config = dict(
    d_model=192,
    n_kv_head=6,
    vocab_size=4861,
    activation='gelu',
    qk_norm=False,
    tie_embeddings=False,
    parallel_block=True,
    init_std_up=0.015,
    init_std_down=0.00374,
    optimizer='adamw',
    beta2=0.98,
    warmup_steps=469,
    train_tokens=112400000,
    steps=3431,
)
MLP neurons of a small language model. Each row is named by its layer, matrix (up: input weights) and neuron, and shows model dimensions 0-127. Each number is 128 + 32 x the weight over its row's rms, rounded and kept within 0 to 255. Numbers have three digits each.
After each neuron's rows, "fires on" lists the tokens most often at its 100 highest values on Wikipedia text that the model never trained on.

L3.up53:080074102163151115127000110147129135143128088141138164131197102127192126126144191097055130150096114155100113121113146180152155119112083062100096203143143132142121128120093129123129100083159154140148129150126122215117117126141137157158129181090110202068189144112112183132127150108102133155146111116094106090087120095114135155106134107105053141102065145108108173115142120112140170107164
fires on: "act", " power", "ror", " medal", " Ann", "ring"

L3.up46:153144141106114121072093116158141175110135101129187103117130110122078118138118094126129132109149121145213133112172095124120119109099140073097188150088124162099083138082085160131100099072170151106084124125121154124203122092066120115111124106159155183113126131134158164088136138103149124126109169143141128207130118051164162102173125090094140152147187193142168129100073113135111162097211
fires on: " part", "ort", "ug", " next", " beg", " beginning"

L3.up380:077120084126128138084076109131107130136138109118105154145086124175112126142115114060118147108124132151156110104045093150092131098118155115113070139106157167109128157099132107122169109118135162078045125093107100112217116096088084095135122186109156139185149098132060109130083122165109093088162023070110124077111147138067117130135171087099088131150056168121175181143055115143117134085139
fires on: "ric", " due", " (19", " same", " right", " order"

L3.up169:077120124105107166121163107124111097157132173097087137112104161188118134140099156115092114125196145151118113118054069104057105095120148127117141110133107133087103153157123098130155188068134144045032107144101126074163181121115094195086107209109174096153107101093086102138134088177118118100138104061156129092138136207060123149136105140136176138160085159120160133119135103126132104083125
fires on: " Re", " pass", " this", "eal", "-19"

L3.up731:141117110160113149139100126070070102120102151134112129087148108098165115124150153125127156120117168096091143126151109147140162120137100129128065135106104054132190091129107086143139103182156138182056119149166118093130116136153078137246096162146158088142131134102072111131102133132136149113147118109137122137112111054128150182116130171153067127103050153106176144124121113095133098119095
fires on: ",000", " polic", " career", "oph"

L3.up636:144122112142138138111130136097141180144139146089144123144055147080113114102115039142125082102164098109146159130061114171132144186165115103139087037109109159156105122124113158174128125156088127153128130031133132089161141153153106070126094091128138101141148120130055146104204118149079155086132082157115171157095125148095109120120138103128131079131107146146114143173085128156062096133077
fires on: "ical", " class", " often", " pain", " sw", " usually"

L3.up292:142160124114113117097113103136172137100112094128125096075169119130083126164127138160149126127149136161125144096158182123082103081119143100096138132097109071083094123071133171121122077095207142090084136138138140109177119123113087146136159163134096096079057095139144115075041134093162052126109166123170107148183073064132166111154089125138136148170116185117125139103118147110135129104157
fires on: "ward", "ending", " next", " leading", " F.", "oss"

L3.up762:116099071126111168142161140169115092128133123127089126181095114122128116161139152099152121118120113124097066136104149159111136136118108105122202107114148169097145102131171074119112127082160103014140146168197207118124136099116139140104166167108127146155100111211092142172056115150131121081116101160108095101153097130135095137091094122171142134103181117136071097115068179122176131094146
fires on: " team", " born", " star", " character", " list", " refer"

L3.up431:137128125116099122102154079148125121139149133142142127102137187147067127195108192167039133138140115133147142106116139125145126146138078130140199133107061108055088115137131104116120126080150180109115105213151148088155112149057147151141181140162151113178088141139185164126092127122148137125099138107101112129137110040091124080154077109120179148159113188125122085083124139087173164165133
fires on: " name", " et", " appointed", " Jul", " Colle"

L3.up666:102136068095091131094174123189105111152130106138060158087130137176088126117108185098080154130158106131122139115104126112123177138144144120142125123140129115074123108175110112144163125102170150108181127129104158091136092104065091127111156142123158063233134093155099082174087096208150113116175106059110103083120129116135151162140157120131188122104097150113126144110121158111149120111134
fires on: "ted", " two", "red", " score", " they", " organ"

L3.up134:054111142068068185103124132146155099148136217113145163140063138207162109109125115150189104138138143117103105137089087213158114140129177169133136137112173108171099134071176099123135189111117140130042125080128108104098158138091140109111067147073167158107142067103074121127163124122145164140100055096145160140097151214086064175134099125109160115144091104140117139128164131142109135102069
fires on: " that", "ron", "imate", "–", "epend"

L3.up345:137152128113140162132138119150158127137132185103121157090141133168191134134125211200136117120180130128083150076110139150101122082107157118137136141129122119105111178189128165111140200079119121078075135150130126164072187123156123164107088173112124096077096085132143110130114115160128079148116129075181123104154123176077132183116084153122129143144134111129053156058213143094131135132137
fires on: " it", " there", "ought", "-19", " Pres", " ±%"

L3.up749:069141135044129123148103091131084106119166115141119150084125173122100144198136142134060126138130102160111116140115140135095092123144118155100142161103116124096107124157078093153113134093163161167162112169146115129148110168072142144182123142143103186138061129102139144141137144141149090114122179151106118156166128107072121081123070100106175164179103173114154143111123121093210176137134
fires on: "f", "ly", "/", "ed", "so"

L3.up440:116087122125105190087134134112195092143131180093148133147021115121199128136165114195136115133139141101082080156106109237199157158130103119141179109109171151158092131101117124135120151091133134095102134120178167140103170114150178123113098132119172163093143140149097177128215142106116173108111048135122171135096132176090075176109105134131124125099090095146106100141154129169134140104121
fires on: " early", " very", " north", " close", " pain", "ir"

L3.up689:120153098090123135066141106140173139122128159131117114123116079171131104145129119085114101170148107156152161101139153148126118118125172108159135121093124061088085117042172145155154095110178180122152153073171148112132135098092060112118161135122116112117080060158119099092040120088172112130111111114172062179172061054120140138167120112119131144119205184123097152096106126078091139086149
fires on: "',", "ending", " prom", "eck", "iver", "eek"

L3.up74:106121124146142103116115122134084168148126080108122117024084154105148153089138130121077131146159132112138107101093097082126148145140068132177092068091097133142089149134134233147132120175071124237171118110115096095121123145178112122102115120132093093196109144159166175153162129199060093093134116157116133112056114114119092121120133084166130138161073098138117109155127122137117152155119
fires on: " most", " its", " (6", " 1", " 80", " broad"

L3.up233:152122127132122163088167158074165099113104201105130133172121116122169065144133139169169145112166145124062157140182172168126141147157125124138089134161117095153148102095130069149129134119164115110107132138144163117115152144148098121150129125135133127059131094065079132096173141083131195157102103137148128152148116197086117131114057170135064136088204142125151125111171138105101096096071
fires on: " polic", "be", " discover", " Im", " cop", " there"

L3.up502:042086117194111147128134107170094050116121089131102167155080160103129101138153138118092186101104128117134049127087116141101091110116090144109171155135127140112146086123149060103124147156162148123137098150150155059194148118093157176131133162129163158200177121116075167148121094175102144078166070179091136049152104141157122152079146093128165116126061146120161121185065154147180160097116
fires on: " (2", " us", " (d", " (c", " (A", " (D"

L3.up703:040101125093157153122139149131126087116122127129119109134013145073128098129179096109138140125097137102122077169103117134137155161175114160164090096093121165147126108092141084158128133175153167159151143071181135090127144142127123128134133125116138141181135117139107168136083123159094158064138094167105152137125143135074062130104124101149094121140142124140170083198075131173136134081057
fires on: " late", "wards", " early", " young", "burgh", " whe"

L3.up627:117090091085170137185112129133124115108125162130159136186090145086191062152153104173122144134095082130056118130132150169188137107146117125127101175131159120169159085143080103169077133102153102136102149107176173178055130106141199156135135107089086201078155172104185142099111162095095174121112151185089135151134162144122140137082056156119041161099078102117059094130152140116162126110129
fires on: " n", " death", " One", " known", " name", " Un"

L3.up441:173181106112137168136191177115180113132122198098134170184100117109166120113111057152140066110126107115096195149105164182109143096107170116152101085125146110128145129080153134130109146124120124125151158138129169141109122152182094153134122136141097111060123122113103116095161102157124132096135110125140142161149114158086130152114193159141130067117109106147126117153121163161160101124056
fires on: " also", " least", "с", " List", " Party", "ometimes"

L3.up495:107110084122089183078146132206157129125145104144114159183075135125090075128121116120107157124107112113167099141103162209168172084143149120116197121135155100085143105084133099139128130068180138112174124125121188122165105089042113131137135136144159124215181086175084161150110105156127129085134096104094104126162118076175198165111157101109176084118082177136140168140060172144138154112145
fires on: " position", " support", " teams", " score", " indic", " results"

L3.up150:135128098161177120154104125041143093112111156105118135166179125126176093179116157135136145122134152125094151139139158153118135105111121119084097170167118106145188140117149114143132165136148158114141137156127141159149153126219117171170153163167103129073117131075071097084127122099110168141122099128131131143159109170090172125134114176149029138070183112103117147110127125121133102095086
fires on: " water", "reen", " House", "ement", "eries", "ux"

L3.up239:145182123118143109152250149101113102114107171129103137101080149137135132136121075119110134138138134125090157110124164085106095162157137086132050093149117146114219102171118156129144125174135107152142141126132126114089064156186120108117146129152070037127142165135112074090119104124113123090144108114127168125145160188093168106081083153123087106138073116111108128159176129136149065097056
fires on: " also", " •", " ===", "|---|---|---|---|---|", " arch"

L3.up425:180141136121098120106171126055192185129154112091133131076146156093105172075127127168095112126183095093099194110100120160107145145139107070138120068118113111135074155158074200096117132140077132157185114059124147091127136167188127138138102097127117063142069188153129169123136120112088135114139176130155149151058127120175148139137151145131219135116122125138107123110157144142120102149125
fires on: " States", "–201", "ential", " Athlet", "pt", "om"

L3.up355:166160086105150134116109179145118163143107078146151171171153146114106120121098110075044139104133123176159143113116196103110146117125138079067107170145145174103114134120066137132133126082150098115139128116097145112213097146074103187136174129156131147166179104107145153120068115175096120112158118084085101153123130125089192114121180074155120099120074183133210172137087138150158142111143
fires on: " home", "ike", "ause", " indic", "ough"

L3.up760:135087133115113120085202152104095125154104095123131118133135090066132091113104063100097174142131132135123106156149081084097111185145074081145132083113098188124125084151084111121135104169123133116117107146131153049148090132112081096154132090160149122132092150142109172112255123129106168089125096189130135138090165104117112095105147129142146124138155165144173129186083170131115116093132
fires on: "inn", " 198", " rele", " medalist(s)", "isk", " adv"

L3.up264:082135107076152132118032092114117134103102105151100157070132133113150157148124132100112137143163124141086142120152144129098107126136146111084137188157111096086122137190120127172144123058151107138108112198118129141144093136066114130196153163128117171136096125092171120143137164134159092151137167141129108161137137109071157059168103100092128161163103164097103180083112169073178166134182
fires on: "ly", "ah", " than"

L3.up520:126153147140190134140157156057150141100116111092132119121162132129136123175148117154152093113146139115124164140134163111072132101122124104141103062062074171132111172094140193115129113121126166089110142137136132146207149143255078109141142135190091121115064110135076152095150119091092095124102137151153193134133088191104099103114111114160097122153169160158159153158111079155084139121083
fires on: " August", "eth", " local", " (w"

L3.up226:148115152176135095100197110071151150130152110108137078100184128059092146148116119134081105136174122131099144117168047107093101156120073108136133090115072139117110110164084154117129136136131144091206115115149162086150161160194114167082154110179122072082058189138178143112142089089136141143133187183156115148139125027141133116152104155145162172105216163116118090114135129104121116133178
fires on: "ific", " November", "]", "–202", " ass", " 191"

L3.up418:066118092120104163141183146165132112122102150107112139163033129135102082183126102164165147139147120094079061180115081185181146118129106151141186088107163148147131116089167064160116155125204162092147138111156184103154151105124155114123148117116136139147108108148045122120108132121097168091113059183087163136154107153113103136105092115141126115141154120132089084158080176142139131092077
fires on: " early", "hem", " place,", "aily", "burgh", "ensus"

L3.up167:137106088144100112161202129112113074170144093117101154111143121139214145127134136138099154126112101146088089118095104147119138124102097120146133112119192179118163095243119115142118090096093144091103133165176165136073136101129170157126141135105138094147128172179145099156119136157122123124173079127098142107108168138132132184111208159153138157079111069124059113153139150129220137126183
fires on: "is", " tit", " d", " died", "ted"

L3.up83:152117120110145085174088107190108167134141057160144131084227135129091116135132138132073147118091119152178117117202145059139138070103115152097138169115121111114111116110111164140095091089142113138085115198106100158151094119121156136138163130164119151148143120099197149122095135144138097147150235079072106145143114112194174116135135100135122143162049121123164081139112094136178157135166
fires on: "ines", "atter", " (6", " (7", "er:"

L3.up485:161103100145087131087200117158168133100149060136108129103114120088048146133141090152064113116033103111152089147161193129165170118142135126121163102098116137100135077110114121125113118115164097134192132139137163103164062141091131142131174104171179103194120120198144158144052092137150106084133165108075101129167081010146151142156136124141163119129133160137157086166067146160185148107126
fires on: " or", " received", "]", " 0;", "fer", "uel"

L3.up702:118095106101106135124061102163135141110133107169119121124143105135110132152153180115095110142023115119134130145153208164200164132131128127117156225110149083135141108075102095141117139097139127160169139142143112202085120100132156109124150139123183206095129138124162139154104138106156137156120161096097110124148090023170128158134102135071025151101121140115123127076142078110187183129128
fires on: " Pl", " all", "ival", " her", " special", " Ass"

L3.up438:082135146083100147095148118084161083146123205125109144134053127165151128111122113134104109144209143130070129118084126179085121160163172158178131096135106082121075149142147105147163171093116164111061115073134112061135176131099109159115084171085180086173080073114064093145123112158140147103135070100187131132095132173045125141167113145167158140141095174130119157122150144128138111126089
fires on: "ron", " it", "imate", "ending", " ±%", " soon"

L3.up608:154101132163094127182165134136129157149158155082138088089088145141133139115127062131201101114124129079161081155111089102094111172083099129131123089112168164144175150177195123097121136155072067121109128102149126089086140166155155105122108090121147102113131137132139097112167139133096084091148108076125174104126143214118094118148139158127200114133145046134133088178129137180113083147122
fires on: " rec", " Assembly", "-up", "6", " 77", "ST)"

L3.up202:130103124139132065192136141124101143126126067144108107102141139070127125134142108086147182134101101147117116129168079045139113109098070092108094116124158209107160086186108144128103062178183145160138122160133141164178113118191152070187177118136060176119137180143130124112145165121089107104137169186070156136159103129207147097075154105132081135141144101107106129162084137138154142121136
fires on: " imp", "ines", " pl", " Canadian", "erman"

L3.up80:102126125051165095122069085144135159124139106162155142116148139118126112140110115125098118155127138168169132124150178097104127112135163158099114231125082067125086171072098144146142124080104140188111120136095083132123123138105116192148122164156138170117100108081160137076064131113133113152145162094143076177088170071112164085176081113098140153166087172126157123110121133105119157128156
fires on: "W", " long", " requ", "act", " (in"

L3.up630:166126151151118134081162145117156118107121096080135134158083152095102131151129103152104136112168105159103114097110131167083107121105164122112168119144176152099078128149116146126119150095142098021146123135162186106183165133122157176079135110125140135122122124162189171144078115088132145099097125125119149120140076183171159142119108136147163144124140173143076110118113155134179133128193
fires on: " tit", " show", " mi)", "ace", " bar", " lif"

L3.up556:109144122134200111149107120098120133117102069129095123048171153148128174170126162130117081139162166118100095119137163055087122124133095142145099123104048148133141158139148198129156166118118089120119123129075071113172094154198109179075154159161104084183071120152120140114105088136111088118134176141148141096115149154058148113174079126172126152130092126130145124126159094129124107122123
fires on: "ep", " top", "8.", " 0", " zone:", "atives"

L3.up62:123126121126105132093069093195127101120147068148158151144161115137075134148122126122110173119076141145171092124161118140167114094113142118095199161119114124082135103075130114119118121075167147103090106180101131144186079095051149128146145140157180194176181133113108152129165126144166131126143163086099122146165126067158173121144123085102117105123035207113187129117065093139165148135164
fires on: "son", " def", " only", "ug", " allow"

L3.up206:184156085190153128153155144077133143110151145098121168159100135066141108140140090144077140134111118110052185136129186192164164129156094087114059115160097102135176091136061148155109107156166153167165151139132149130137087144164136107178137133165102089090165179107078111081157133107091151083146124150102123125138151096098199120087120175134052095087064135099138128149139144144131074131098
fires on: " also", " educ", " several", "с", " education"

L3.up77:097083109078124123155136121162126141159145083127144118176132141123156095106115062122144147145119098079113066164090114113140108142118137157148117112143179157127170091146135089140105135116061095112089120080144115065056110143062183208131125086080160163150128140144152120110168126133120136098126124093097148084093186200082102110116130124134176130096066100156141086158103148157150109133147
fires on: ";", ".2", "on", "wards", "is"

L3.up243:088148117184170107164143122127088111125118090138099126106144143144119143161103114097166174120133141164153100101103046080064092071088138097082090144136131221099169138180169141116156107138158196058078130126109134130190130108141112146133153170125095122176146129153080079130058128167137084095176089155110169091163113187124153115134166089139102117141062148106112175170069127147140114117156
fires on: " re", " man", " ch", " j"

L3.up93:133135163133073114130227136087124105146150173117100128097127123108127143081132086152123126138178117076084153130131099132139115157149118128167136023116114113135111131157140168133138161157065142155173121159118134078125123166186117135104088096144142017078075127169086130138210093130136194138123132128155133157150180120164098136138168145165247119139154118146127091156141118108139114150079
fires on: " un", " Athlet", " who", " County", " Paris", " pat"

L3.up327:130067118121063151129148112183143131157135107121179111104104145125111125089114080110117148133113116109153053124119046149157087175101073115094182121157159138137090106161102108100098111106105108119082101120135145071122122134043213141086096087109179145154164186116187187128178126116148153121144126124100168131081155135172104127123148099090214159110070101129120074154121136155164141128168
fires on: " exp", " Develop", " le", "der", "ras", "ru"

L3.up433:093120127137104145082098118070174125108122187121124125140051111088170125097161138118155079136132123085084128116129129221130147170149131123182122131103105100159096131106143132147115152144120115164201144055180139141079174116172105106097087151083122104078087090178105139138125131098141138113106098194186113149102119057093077152147101142123119131075217097131077129087145133103085146130100
fires on: "\"", "azz", "lev", " strong"

L3.up718:158128149147134110142119112083214138109125075127145117087180135096099161107168135157140100143085129150082137123185161107111131132122124104078066159120145114136118109084092169108112100145139117157108135112129086168163150156162145147147147122156120146072089172087177142092098134040146113119117214111124163148145123122179123174142124153100084161134072149116166104112175053151165121109118
fires on: "ival", " Pl", " Res", " right", " mag", "day"

L3.up66:129144166145121063112187135074145136095137126138132076131130104128079109135140043134163110164174124100120165136190122085137100128159110179159148096130075087134174084092179160138122121177111138207202113094137101072122111145174141099134140061164108085138082118127127118057166128097145183142102179182135166171159094118131142088167083153140145139137218146118163105161114111114119121144075
fires on: "-M", " ent", " Engine", "-m", "–202", "omb"

L3.up307:079104134156136133132088125107104132134126085142111135134144111074157112072177147075063154156075134107072126094160118131116140162135064141110071232124131148115142084202077112129124085147135123179156125139159132135118135126119138131133139138108147130172159141140155173151157170144124143089168116141114105112106166010153121130085190109128106160083114127096185141135082097095167148119184
fires on: " \"", "side", " \"I"

L3.up621:144166110061108114102202146156197160131156115121134177158103124161068118121099087159114099095119088100158169132115145126191163106139180141152174058141133118141120159056129129093114170156110140145228123076094138104100092168104123111138120095185136096183134112113105139115095086129131133140130093076101138142133122143113148104138089108116168074143151130139130101151123167178122122136052
fires on: "6,", "7,", " place,", "9,", "7)"

L3.up506:135081132106135124147151168113152116118111168111113067114058126129173125108065092160170111118160119105133059123134112132140157138144154130117132147140117154158125134089153089165131116160069079159113141024171130097066197118123164077147087117114125127144145097137198147119095136101097122131097121122143145137099116141096118165140149186143150150153154060130161103158098184140095107129119
fires on: "6", "y", "en", "ST)", "7"

L3.up521:100132146133119153132128112165101122125118133140131079089148138174098116180152135142172145126120152154132073116158101128121075116098117110077154166087158163107155099105179098139131124086187141057036119181182153124150159098123163158093154116129132156078100131110193120124089144123156122115088165144120157133176118130151110159093104118117137181159142152121131101096128104103172157087181
fires on: "day", " pro", " next", "r.", "ward"

L3.up652:075107147138068154099164148066148078110125138124090152184111124092128097112154073128209138121169108098083109153121128210074130153145140133116127149146149115139145103103171092132105133148163123128176132160157152116179170136177109126171119119092150127068106099150034126126146127089154201103117102179154133132156130189144068143140148163115154126113180137134156129118105135135144114098072
fires on: "ce", "'s", " cl", "iver", " what", " that"

L3.up443:086113112117115141101143121176089079148131115126100144098158157196146131134126131114116180100120162161141061115109154066096089145118135145132095129127126108103158117152155091152154121088152130106008122221102120085137109128099110164153144157120138068159147078103094097141144116184162082126140150058130143068146129183106117155108151108151171134197066153121202130138135129106154127117108
fires on: " list", " (c", " [", " (G", " football"

L3.up320:134142149108132186103081159096135060096084141146145131163103130129157107140131103151179146131167170097134160157134122164137101091126147144101111116143117090139126139074163111156139155088164157128073125068120105081155145151135067171146111136131164161071143106029050117069171125106123159110118076117170199147161065179093121137146115113135088099104073159143191141124116117141106108111095
fires on: "eth", " USA", " north", " south", " right", " low"

L3.up283:154106135149109090143117114184055110143098118147143151123148168121135120141135093145148136142096128145151109128201143052149016121131136122132143072143108096110123110108175140139106123153153122147066112231104134093140082151124169136147180132102100089153169115103180125109137129137140112126119195149113132143148125146180157067107146097159171128154094162111123081134126175106153141148099
fires on: " en", " (c", " [", " Sar", " II"

L3.up2:171155103161160143139123138092144132113111092100096169090158121106142147142162159155104082079109139134111121127091188167080139117113111066095117118087127125143124137127148189099141117101169107096117147117144141184133166125249070133112127164131103119087115110180069149141047115116081096119123140127137112102116100117115135219108086125105075107078133128138075166109152109126124122121150
fires on: "elt", "eth", " (w", "ellow", " coach"

L3.up8:078096107116109200085120113170062070138159182139099155184021133129114116137140110121082152124060130140096083132083125153181142100169115159142186136131135074118154108124152062141126140090127171125089132134122161137106129078047154127132116167121146153165177106110090132173147118168161151079141094109096131081194116122097107157086145131115098112133021150099164110139092102138159147129110
fires on: " Total", " support", " history", "<", " seven", " all"

L3.up297:052069099092065156117096095142143100138142190162109149162118109223179094130120147134152144158127144100107097156148096165186128124116129113132175168161147080158126111099216057124119154064129149120058111137108119142093169097090154115156116167067182160114123084075055102104195141094178164156106082112141138120159154176099084150172101126086133146108149090110128121089150129093116164134095
fires on: "4,", " even", "ify", "rain", " again"

L3.up700:088098083161150141179083141146085075138097105137104155121107151159226147099156136086113137148074158124090066124089150121119141171123097116123040174126166150148173116188141138150145121129112106140071149123129112169104113114127159117129133161087085131151184135101124105126111153173092100087161067118089144077113173170085127143084192122151033137117000066114138158146136132152169139120128
fires on: "side", " time", " With", " more", " head"

L3.up109:081087157128075171098175117057210110095132135144171130115132144137113117135097122146119065107095104147104112102112092131165149136180082125161135172138122137109104155138203104139132117096135139135137138184149126136167104100134108169071102155192088134194130088113189129138114110125109118165134067117146162110124141121129089121134129130179187125137187122134081143149114023112145092107077
fires on: "\"", " performance", " (S", "”", "ire", " contract"

L3.up28:094120097076136182160195136140116070136111226121102151201064117171171079172129149136144124132135127145127107129079141198161118119134132153126182126130171128129168118120171071130128162095166169056110141160188199153068142095140148119120141149108113142152170117124119094130117115127146178110114066140124150140171129183093099151095111160111103133102159124121062133114133151122154121072101
fires on: "oll", " One", "stit", "On", " death", "over"

L3.up466:097100180120131097098153127065158108123116153105132096124122154084138078153147087175136168141142135135075121158162111082138135181162084153156094106120093125155138112091139096149115125156150158138114124132116129084127170178160124169145132113163116121047104121062108151088207114095121183139094155155142174146145139153090113107107067136138091139142179151114175089176130130151106111098043
fires on: "ual", "ras", " same", "с", " 200", "yp"

L3.up153:064091114167121145070111119152146119110149167131085164173107150087128068127130143105078183112099118089153094106164136121106128097133123156136141156160100087088148081127153062154114144171164148139118113162167170077152158109067145216143143163128148130181156057123115164124119126182132127120134095158124130110185082066149150163105143127155148109147107165117184115139115201076185139108101
fires on: " (2", " (c", " “", " (in", " (17", " 0"

L3.up476:092126130122102136100072128101162149121160153154118162190139090162147104113132164128184101105116140146120147129151148164133139093131155111126151161115141138131125106082171115126123099075174145090042122130128103215168169089149093054133102186109164173098155081121025138130150150112159158161112079075135112131151122140125094166132132127069039112120165144118151207101117078087101171114118
fires on: " only", "oot", " about", " rev", " Det", "ox"

L3.up656:111078112096056141093117108153157090111144116122149108110050126142158153086159108103142106132095142100127050157100172135085128173102132144142144152083138050118122138126166173082122074126153133129138125075160100111070144132114145106175105137108128094137135073160166104156117130156139076106129144066151098088117133059116117191158162138144165122139085122117158146131139143153085146125156
fires on: " as", " see", " /", " →", "uty", " side"

L3.up227:123073132128095147111119151166149107122102172115142144179131121118184068120126132132150189123156133122137094153178082153176118106076107105106144141148200154149136083137159073162103110109199138120035120169154157134158162102089154092180139119109138169080195102066092142086193164081132161133096085149106148163126104190175142130114142126105117117122182106136144118117118162125133145122109
fires on: " pre", "On", " discover", " but", "42"

L3.up361:117140124129142151144172141191062090142128099123119127132101168177116189126104151079105121127130143140177070126025102075078113158105114116103113103136152199151145171154154131084172183134102136099111126105109093079191131152142128171073156136148139142218149130133076122160116081179093110079150078117110137072133139231115105148095141062158179120155109112143146127162108136153116128107132
fires on: "s.", " –", " features", " list"

L3.up467:125089095111111144166089118171119090142115160135114144153092134116178080173144144173109160115096133097089088140164192129202088119113118148119139149177142071127158100155110089175084129113157115122093142191152165155069120109109213150164159170128122162135149118095189106116084115141145124132141183147093120125174118149144183113072110133107103123123062096120096074094141181124214134136107
fires on: " became", " Em", " (2", "...", "Pro"

L3.up59:087125141119147139136101117103173161129115167094156107121040138134171124103139100158180076126157137110133148147091102177108150155149163131144052142095134134174084161057155151149138150141088106176164151011159118131050174150168106104130094119101108154087129101139150134123075137131071124108113094146149173135071128156077094113133108128143073124130119081135112127143134125157089115111096
fires on: " A", "ets", "°", "ograph", " grand"

L3.up746:041102119110131158071106112149110103113131163128101124180071151114123046148144134139143149146151120117102075133126142189146126125159122175127147186134118063128137087075150048162115146111205141139116114112156146108123186098109125159152133152090133118083108071096114145113068132147148155121093105150154115114173101104090067137119081134109095148118170176112153134096117160111142173082099
fires on: " all", "ively", "ce", " never", " (in", "ially"

L3.up430:069084066105112128118167129192077115152111157136093114138082136140143057187089135129141190128180118132115079149113088143156110116096142111125152116151156156111151102151131035192139129083212161050073128169137195107150123081114106099118156135105145115126151108116111096138142103135148130128130093121107124115146108140116100103121125118123118140110190145117081139124108162097135141113127
fires on: "ively", " film", " even", " again", " rank", " rul"

L3.up517:153164141125099113070138116112200149107125144087145136132116107152103148149150142190131087124160107113114151114121107190185124090102147092132177081061153115150087167057120175108104141104184155107175137108138160165125170117162131084095118096155110134082126122134118133113180112071128099165079112133147119161160091103159131157113091107107108122119168134133044137089173136137102162113109
fires on: " pres", "ograph", "ions", "ical", "iction"

L3.up457:099150168102147123098146118093113125099131101134111112132142154101095106149138095071122125140150116159124120111192157173077137128162118124115103177098097112112130118089120090169107129074153146179155117089158173103143153128092109155171140147165151110106095104072129145108094156127154136128102140146157141192161091022118097119132113140124121176129192183098179130115070100104180155100181
fires on: "t", "ve", "ful", "ven", "se"

L3.up511:080132102091104134136024077177129148148141102163146113078120131204109115134119144120122154142097147125173094150107103119177134128128142135118137174107123112147105149084122071156133153054129123147077115133088082119148136108061151157095112128118200173110112136084118128119142132134151104152138114058124148120098110081113143083167128103096138150157088137105185125096114092128125170122143
fires on: " long", "rug", " travel", " beg", "ort"

L3.up44:154134148127091123136118132108112154133141103105143113073184169155085160063124122104142094102155127129101153087112121105047093154114134096107084105122122128118120135194148192080118108137073097146043118110096110085173151184123114117128121088112123090182098148127152152116128147125106093113109179101151131149101150208140107118152195133142229156168122113131183146133144118132115111159144
fires on: " \"", " popular", " \"M", " \"C", " \"L", " Author"

L3.up672:183114131157159109133187138132157073115125130110143110153146124134110109193127083179131154104122136154118121130191117096185119065099097089115140078142139162101146124094089099114132104113141140055091134188127167137165104121151183116147180166223097135074135190068166092073137131102135147124133109141082167156186103188156172085095111158132090135150075122140127084143122139167120107111128
fires on: "ace", "cess", " town", "ground", "erman", " oper"

L3.up335:070126147124151120121120136091141116139125134101122147132070122093169121119143106115128079136138102120133145136061120220089145150142162104148109125097134159141106129100143179153143148147122169160228149034155143153099153136199082101121108143101091120077126102217088138134102123120088147107125082199143143135106115107104107144131134116132115092097179122135072180140088131134111124094100
fires on: "'s", "ce", "en's", "iving", " described"